config = dict(
    vocab_size=8192,
    norm='rmsnorm',
    norm_eps=1e-05,
    positions='rope',
    decay_fraction=0.608,
)
MLP neurons of a small language model. Each row is named by its layer, matrix (down: output weights) and neuron, and shows model dimensions 96-191. Each number is 128 + 32 x the weight over its row's rms, rounded and kept within 0 to 255. Numbers have three digits each. A neuron's up and down rows have the sign that makes its largest values positive.
After each neuron's rows, "raises" lists the tokens whose logits its output raises most directly, leaving later layers aside.

L11.down193:123146144168097186121110135160148090158170170031137155104091113116142147127155144166140124134108141155168140121134124090135109143126188079132154111115100092134100165143114084088108133146114138123158106079115117108139143126113208149149140149163153124112155178144109168111113116152164085090
raises: "t", "fare", "ute", "m", "cy"

L4.down229:125124076117112109116149176130129163138137111126133092111075144128136100186091106156112084124173152119172159102143109142103134110078147142132202058054135147154118114166132137097100155185131150187140129103119160064163098096169079129090048114132166162142153176187092119121184086092052078111
raises: "man", "d", "age", "ma", "ist"

L11.down511:110142101150165128123110099096112091152081095141076073107114156123089154147180077145128148141166075136148105150111145123093204144090113133149153121165167120105137117135108137188112104039106108172126121151131124188096140124142136109193123137079185145110102115114089071088151098154210073167
raises: " into", " in", " there", " as", " towards"

L5.down82:054099089151115093109163192093090131159190114063107107113102108141109132171098147145125177130156127168082118134101172187155156175137133098129101127118118126169133066107174089139135097154154132136095065112042103130126055082111142130131123099155139081108105147114105172116140129121153113104
raises: "cht", "alia", "bil", "col", "ging"

L13.down141:112145117144106113087090110153152102091079134147131143124117100109142177141129179154147075086154137135157140134160171096161166092082082093145086177090125109161120097160151093103146123230125145104139139126123105085101150159096161104161136127094137143136107093091094030122146110116167128140
raises: "side", "ev", "$", "es", "fare"

L11.down149:159164113162185145145172196189143064086148126096072168151185135153104129147168198123157128091141155125167143107097124135113142132129126074127150155115081143119159173159092098157155079081085099144145100099061131125201146121127093168056173134152164118144129121137144222107191102128129129144
raises: "par", "ua", "ist", "iv", "mu"

L11.down232:125125158154118181139180136147187128148126075116216098097117115065106145144125154138133132109140115031141118101150113036172127101136198163121069073142089141165166117128131163139187074157100101154158151165183175119143138160130091152151138068133103107161148156140138137171139129126122115129
raises: "ies", "y", "ian", "ancy", "ians"

L11.down500:157128136125112148105091082139175153123161111128114119144123114136135179128137138099117112055169128093150184127144135165076143106109118140039162169111131100144119105174163121126167228167092155118093141070149080135113170135090155100128156122166105055139150183107129067179147161125112109097
raises: "ew", "es", "e", "el", "-"

L5.down275:124153167109197153197153105097135135172144124127142152116140119079158134079080149158133184128142199115057105137084168147095162129127085127071097134133143137113075147108174115141121113105061077097136129095138110112100148155109140155158192101068096188116115129120170124145115085055175070141
raises: "ated", "es", "ate", "ates", "ous"

L8.down185:149116133136144114152146093111126136117088113072125158116091178184155139104130155174189141108173149141152138080107072097077078145102176065126106077150122126124150111112142118131146145113116144120163133098105105160106164089162123162100146111139110096169147123118126214153076158169177071129
raises: "col", "c", "ist", "ular", "ce"

L11.down494:142142149141102183037112178123156101087119150093102112166157137114130117140124126108099137122118092165115091200136129120120178113107128156191101169082145164167124143127176124051099088213146124150091064183187147165116150137119130103090126179104090130124097162160111123141069143136120146124
raises: "now", "nan", "inder", "ner", "zer"

L8.down97:127143053162060143095117153164125072158120095094128156117085132124166136095125159101081144102048184131132171116075107101139133103127159087149161096108112121130130113115158105119184178200122108157095140113215149090132169115116137091164126083160148118051140134090130076137158178135116110123
raises: "mber", "day", "mes", "za", "mb"

L6.down426:155128105090092146173123123177125205123125107100129208078117113134148124094070101186105085077139166119167104104171161212105079130140106129130118127084158147167092112114056119126125146075064168106188146123121087091136079124112120112168111138119161156104129153113094140112123085115098112156
raises: "side", "aut", "hold", "head", "r"